Part of a small language model's weights.
Size: 5 heads of 64, 17.2M parameters.
Architecture: rotary positions, no biases in attention or MLP, untied embeddings.
Training: 809M tokens, 12342 steps.
MLP neurons of a small language model. Each row is named by its layer, matrix (gate and up: input weights) and neuron, and shows model dimensions 144-271. Each number is 50 + 12 x the weight over its row's rms, rounded and kept within 0 to 99. A neuron's up and down rows have the sign that makes its largest values positive.
After each neuron's rows, "fires on" lists the tokens most often at its 100 highest values on Wikipedia text that the model never trained on.

L5.gate762:30 48 57 39 45 45 75 37 54 42 44 57 71 27 43 49 48 53 20 53 67 55 52 42 46 57 40 74 26 52 39 40 77 52 53 55 55 53 49 65 63 35 64 41 42 45 27 72 67 54 63 45 38 71 86 50 50 57 45 54 67 33 34 31 57 70 60 62 58 52 36 35 51 43 50 42 50 54 38 65 61 46 72 51 39 42 54 47 59 43 52 55 52 60 21 52 40 22 63 64 60 68 54 50 49 38 60 60 31 49 57 52 37 49 46 43 52 19 48 47 66 44 66 55 54 40 44 34
L5.up762:43 57 63 77 60 52 24 62 53 25 34 59 39 48 31 58 69 27 50 59 43 43 45 51 33 41 44 49 40 53 43 44 52 41 63 61 27 56 48 50 81 44 79 49 52 39 55 63 65 57 35 40 58 51 56 37 38 47 65 33 45 54 58 48 43 61 40 52 60 40 54 34 64 52 61 62 49 32 49 39 38 53 43 43 64 56 59 67 54 42 64 58 40 56 55 53 48 57 53 64 42 45 50 53 52 51 43 31 37 61 53 46 42 37 43 39 43 44 73 22 50 51 42 67 77 63 38 50
fires on: ")", "I", "A", "}", ","

L5.gate417:40 58 52 39 42 51 52 44 66 39 43 59 47 46 42 60 54 48 45 56 40 40 74 42 36 26 48 49 37 38 47 40 67 22 39 52 59 64 58 45 29 36 51 33 25 50 61 67 32 56 38 55 60 66 60 37 41 55 36 24 50 53 36 43 38 51 26 62 50 67 43 69 56 37 70 32 61 40 39 30 49 39 42 47 42 55 67 51 47 72 51 43 44 56 52 44 40 57 52 62 34 58 35 51 60 63 43 72 45 51 49 64 21 35 42 69 41 30 54 43 59 63 39 36 46 42 43 75
L5.up417:66 48 45 54 54 50 44 48 51 47 56 57 33 48 65 43 46 68 54 65 55 33 60 54 52 40 61 50 51 36 40 45 73 58 58 44 52 53 48 52 69 44 41 44 42 46 26 32 42 42 37 61 26 47 58 36 39 30 48 69 45 52 39 46 61 42 39 32 67 53 51 49 47 51 50 34 42 43 62 78 66 49 52 42 49 35 41 40 51 65 55 43 44 54 56 56 48 47 35 61 50 50 54 41 51 57 59 25 46 54 77 52 37 80 73 62 51 64 24 64 49 34 54 47 41 51 60 55
fires on: "-", "1", "ul", "t", "ha"

L6.gate790:27 25 44 66 67 44 56 45 45 27 43 32 76 41 37 68 62 54 60 56 47 66 53 41 40 52 52 45 52 58 57 51 52 30 67 43 32 43 63 69 58 54 40 33 55 80 57 34 61 38 33 73 30 14 66 38 43 38 38 38 47 62 53 23 75 55 51 57 48 58 43 35 60 57 49 55 25 46 78 54 59 41 49 55 40 56 52 54 48 44 56 50 72 58 60 70 69 49 69 53 53 64 62 42 60 63 55 60 66 37 34 54 46 48 48 54 60 44 58 44 45 57 56 39 31 44 42 50
L6.up790:66 24 40 51 51 54 42 39 56 42 58 51 59 40 40 48 59 55 70 53 62 50 75 28 53 49 36 52 46 75 66 36 62 33 56 69 55 41 72 61 54 57 64 38 86 42 37 40 70 30 44 53 57 37 58 40 45 62 47 49 59 53 63 39 59 39 50 47 43 60 54 44 56 65 47 53 25 39 51 57 51 45 59 58 39 37 50 56 46 47 60 54 43 65 58 47 60 46 66 46 54 50 47 42 70 40 54 61 55 52 40 58 32 49 39 50 65 31 66 39 42 78 75 50 56 66 67 18
fires on: " of", " in", " North", " across", " Fort"

L5.gate536:41 45 27 60 55 38 50 36 54 32 48 52 70 49 49 67 47 58 33 56 40 34 56 68 55 35 32 65 50 36 55 50 74 58 45 47 51 48 58 78 52 57 47 37 62 43 49 51 69 88 48 55 50 62 56 49 50 59 35 45 32 34 62 56 54 55 66 43 62 51 50 53 52 34 40 58 47 60 46 51 39 34 69 48 43 65 63 37 27 47 55 53 56 54 44 55 50 51 53 45 39 49 56 47 56 85 33 31 61 46 54 49 59 42 57 71 47 38 40 45 35 61 50 52 71 56 53 41
L5.up536:41 65 35 54 51 79 55 31 72 44 50 47 62 33 41 47 43 45 81 54 48 29 47 59 55 55 44 40 55 36 60 57 44 66 50 44 37 47 41 54 43 55 38 51 75 53 27 41 63 56 47 61 65 34 58 46 55 51 52 49 38 41 65 41 50 70 48 32 62 56 29 74 58 43 50 52 48 69 46 46 50 33 65 76 73 48 75 24 24 55 54 50 57 59 52 64 56 39 39 15 45 55 43 49 53 73 52 30 64 42 42 28 69 44 53 50 37 62 48 36 37 72 32 41 56 52 34 34
fires on: "s", "7", "9", "cho", "6"

L5.gate73:39 69 53 38 57 40 50 42 51 38 52 62 44 63 52 61 30 57 59 35 46 44 71 52 44 58 61 46 48 60 73 65 57 49 44 38 57 49 46 36 67 54 54 65 47 28 47 41 55 41 54 58 44 66 33 71 28 61 30 53 47 38 52 70 52 22 60 50 60 57 08 65 48 61 51 55 46 54 55 45 39 33 29 36 49 66 53 49 67 76 55 68 60 62 57 32 46 38 49 54 59 66 62 32 30 38 70 41 47 46 31 48 54 50 64 34 53 37 62 62 48 48 59 32 53 56 73 39
L5.up73:35 64 29 73 59 45 68 43 57 49 46 50 48 40 61 78 32 57 53 57 31 45 75 61 55 63 40 44 59 37 33 67 38 69 32 49 57 45 58 63 55 52 49 47 59 71 45 59 43 41 53 66 42 56 46 65 54 51 45 42 52 26 63 61 51 57 48 64 76 49 47 55 36 52 68 55 58 42 60 32 44 24 64 56 43 70 68 56 48 22 36 62 37 64 62 58 59 61 39 56 62 40 52 59 49 53 53 38 60 64 32 43 74 54 48 21 58 40 35 45 59 51 40 63 50 61 53 47
fires on: " as", " the", "pe", "9", " his", "7"

L6.gate48:32 26 74 67 62 50 54 30 59 53 54 47 60 60 60 61 40 77 35 63 46 63 46 61 66 56 40 55 38 38 67 42 47 51 51 44 51 32 46 50 55 65 45 64 50 57 50 44 59 40 34 74 43 25 67 43 48 51 44 59 45 45 51 33 38 58 49 51 67 66 43 62 43 44 31 41 15 66 58 83 47 28 45 56 56 35 60 59 49 60 38 57 71 59 44 43 33 56 64 53 31 65 44 54 59 65 71 63 75 43 45 59 56 43 35 65 63 55 34 75 32 72 65 46 41 34 51 42
L6.up48:38 48 40 66 55 26 68 48 48 62 62 54 60 45 27 48 32 66 53 30 44 47 12 46 37 54 35 52 41 57 24 68 54 53 58 68 62 56 63 46 39 53 62 46 65 56 45 52 66 59 59 56 42 44 55 51 76 42 59 45 47 61 62 36 67 58 55 53 51 56 59 68 42 65 47 44 42 59 48 34 50 63 45 53 54 40 33 64 52 32 44 39 31 49 57 61 64 28 64 86 44 58 52 18 71 30 68 40 51 63 53 46 40 45 48 60 69 56 71 42 39 41 68 39 55 45 51 49
fires on: " of", " County", " near"

L5.gate812:69 51 48 52 44 38 35 51 51 43 44 48 19 33 62 58 67 50 44 53 50 39 25 42 53 38 59 43 55 53 56 52 57 61 58 43 52 63 67 50 52 49 52 61 42 65 46 46 50 68 45 42 45 39 45 50 66 25 78 53 22 54 25 46 67 38 49 42 49 42 71 38 43 32 55 55 57 51 70 48 76 46 34 65 62 56 43 56 37 55 68 49 61 54 58 57 46 56 57 51 61 49 42 64 70 63 42 57 70 48 37 68 51 55 63 44 51 59 24 55 51 46 31 64 63 55 23 58
L5.up812:61 62 32 55 52 35 44 68 46 57 59 52 50 37 31 51 43 37 52 45 52 50 63 23 73 52 50 54 46 57 55 60 57 40 40 45 35 25 52 42 48 58 63 49 33 58 63 39 32 33 33 58 53 57 56 41 43 41 33 56 59 41 51 46 55 62 39 58 32 47 48 51 46 47 38 54 49 77 59 32 47 58 38 44 58 62 28 59 62 50 52 61 44 53 35 51 59 18 55 61 58 39 30 58 36 53 42 41 36 61 60 63 42 56 66 55 42 58 36 55 72 29 37 45 44 62 45 43
fires on: "-", " on", " (", "born", "On", "Personal"

L6.gate144:48 40 20 39 53 21 65 55 63 55 56 44 40 37 56 23 34 57 36 55 54 54 47 47 53 30 65 50 42 46 50 43 56 48 67 22 77 63 38 62 62 39 34 56 51 59 59 80 45 51 48 44 64 52 45 41 48 60 60 39 52 69 35 54 38 42 59 45 30 70 53 22 32 60 59 60 62 54 53 39 48 87 49 62 59 53 55 61 56 59 50 51 50 48 49 65 48 62 47 42 62 49 59 60 48 28 30 55 28 37 36 62 64 50 59 60 60 44 46 34 45 48 62 61 66 57 50 40
L6.up144:37 43 46 29 67 47 38 46 78 63 92 44 65 35 62 40 53 45 30 54 61 48 68 59 72 39 47 53 67 49 61 87 51 50 47 35 48 50 41 47 42 72 67 36 29 49 52 44 51 64 62 37 37 64 41 31 44 54 49 40 55 60 41 54 54 51 44 56 62 52 43 66 31 53 58 31 48 47 51 56 79 33 47 35 44 45 52 58 35 36 38 30 39 50 30 76 31 61 46 60 46 46 55 45 73 36 29 65 60 46 72 56 40 55 61 34 47 38 40 47 35 50 53 71 50 62 45 50
fires on: " (", " semi"

L6.gate432:58 34 70 55 35 64 58 63 44 57 21 68 45 39 47 29 59 78 71 56 48 50 46 42 49 41 46 68 51 42 43 59 58 51 67 32 51 60 63 50 66 57 49 52 43 20 61 53 38 50 61 61 62 47 51 49 61 37 54 52 47 42 24 34 54 21 41 47 57 48 57 35 56 53 43 24 47 30 52 55 37 60 33 49 51 38 50 31 44 28 47 35 67 23 27 54 62 58 55 62 48 63 45 40 46 54 57 28 45 58 74 49 57 53 59 64 56 36 55 35 48 56 76 60 42 57 37 58
L6.up432:42 18 64 52 30 45 71 46 42 59 48 53 49 41 63 45 48 52 71 67 59 34 33 57 37 68 53 45 46 47 34 51 28 34 59 48 48 44 53 57 26 52 44 43 41 50 43 45 37 67 47 62 51 61 58 35 49 66 44 58 56 28 58 46 41 58 51 71 68 32 49 59 46 50 50 59 61 51 56 22 65 47 54 47 41 45 46 51 42 41 68 66 50 31 58 54 48 39 30 50 45 53 47 63 57 41 46 52 27 55 36 71 54 59 47 39 36 37 65 52 52 59 60 73 81 62 72 29
fires on: " Al", " O", " Ra", " Ol", "ra"

L6.gate428:38 31 42 32 48 41 33 50 53 39 60 39 42 60 41 50 33 48 31 38 19 73 44 49 47 48 44 38 52 41 43 55 47 71 55 26 47 34 45 51 44 67 49 45 37 49 33 28 49 53 53 46 67 30 51 25 46 61 70 39 58 51 23 56 50 53 43 50 28 66 40 46 30 60 46 39 27 51 59 73 54 25 22 43 40 64 50 52 49 55 38 53 35 30 64 64 53 46 36 25 55 56 33 63 70 67 55 42 44 49 65 42 69 47 52 59 44 53 44 68 85 53 57 60 59 58 48 45
L6.up428:48 57 64 46 53 35 49 53 40 62 56 27 70 58 59 31 55 58 72 28 51 64 46 31 62 46 43 60 55 63 25 58 43 54 39 32 66 40 39 62 46 41 41 44 35 51 75 50 43 49 78 32 42 38 42 31 36 45 46 46 44 41 53 34 38 40 40 29 51 54 54 54 31 27 52 37 25 39 56 39 55 65 45 42 52 50 49 44 45 30 44 51 36 41 48 65 52 67 56 55 56 48 43 56 68 44 43 48 52 46 60 52 57 64 45 59 43 40 56 57 56 38 54 35 46 66 66 44
fires on: " re", " non", "-", " un", " Re", " ("

L6.gate809:53 67 47 49 37 40 42 49 63 55 38 54 63 45 53 44 65 49 59 39 29 52 35 76 27 43 35 43 46 45 48 47 49 53 47 56 37 53 68 51 64 80 37 47 56 52 30 37 23 77 65 44 44 37 44 56 43 45 31 75 57 53 46 63 62 48 45 43 37 57 40 61 49 63 33 39 69 51 70 64 57 48 54 61 41 57 41 50 55 45 93 49 60 53 59 63 37 57 42 50 68 67 57 68 60 57 61 64 62 61 68 61 48 61 25 38 70 62 44 49 26 48 49 78 24 41 64 72
L6.up809:42 45 31 42 49 39 62 52 62 49 62 32 48 19 50 44 50 58 40 54 26 45 26 71 59 40 51 55 29 37 55 46 29 29 49 42 52 58 65 48 33 43 38 46 41 61 57 43 33 72 49 56 52 68 29 41 54 52 41 45 37 54 52 70 39 50 42 46 45 39 38 39 52 58 53 69 59 37 60 42 67 42 38 50 49 59 60 60 66 37 42 35 55 60 45 58 48 75 46 44 36 40 41 84 48 63 53 37 50 41 36 43 40 43 55 56 42 34 47 60 39 69 53 55 40 54 59 51
fires on: " \"", "\"", " Human", " a"

L5.gate388:69 50 58 36 62 47 49 48 54 40 44 64 52 27 57 49 44 61 53 38 42 34 35 55 48 46 56 63 45 37 48 41 40 64 48 60 66 37 54 55 45 45 71 45 57 50 45 59 43 63 61 74 55 45 54 54 48 43 22 43 47 56 58 69 53 26 60 56 46 52 39 58 39 51 31 58 48 55 67 62 48 53 42 50 75 47 44 39 56 20 56 64 35 52 46 22 61 66 59 42 69 72 51 51 61 56 69 38 32 41 50 36 35 52 58 55 79 54 50 44 47 51 60 49 39 31 57 31
L5.up388:55 51 46 59 55 61 43 43 70 56 46 47 58 54 61 41 45 51 30 50 66 53 64 45 55 48 53 45 53 39 68 55 50 68 48 57 40 68 62 68 34 46 46 76 44 44 42 41 63 55 20 64 32 55 51 31 53 42 54 58 46 60 61 41 39 67 52 62 54 56 63 50 65 26 45 54 39 54 54 63 34 70 51 54 44 56 46 60 50 43 60 67 41 38 58 75 47 46 47 42 54 47 60 66 65 31 50 47 46 38 65 38 56 37 24 73 71 56 54 76 37 73 59 62 54 57 65 57
fires on: " \"", " –", " |", "\"", "T"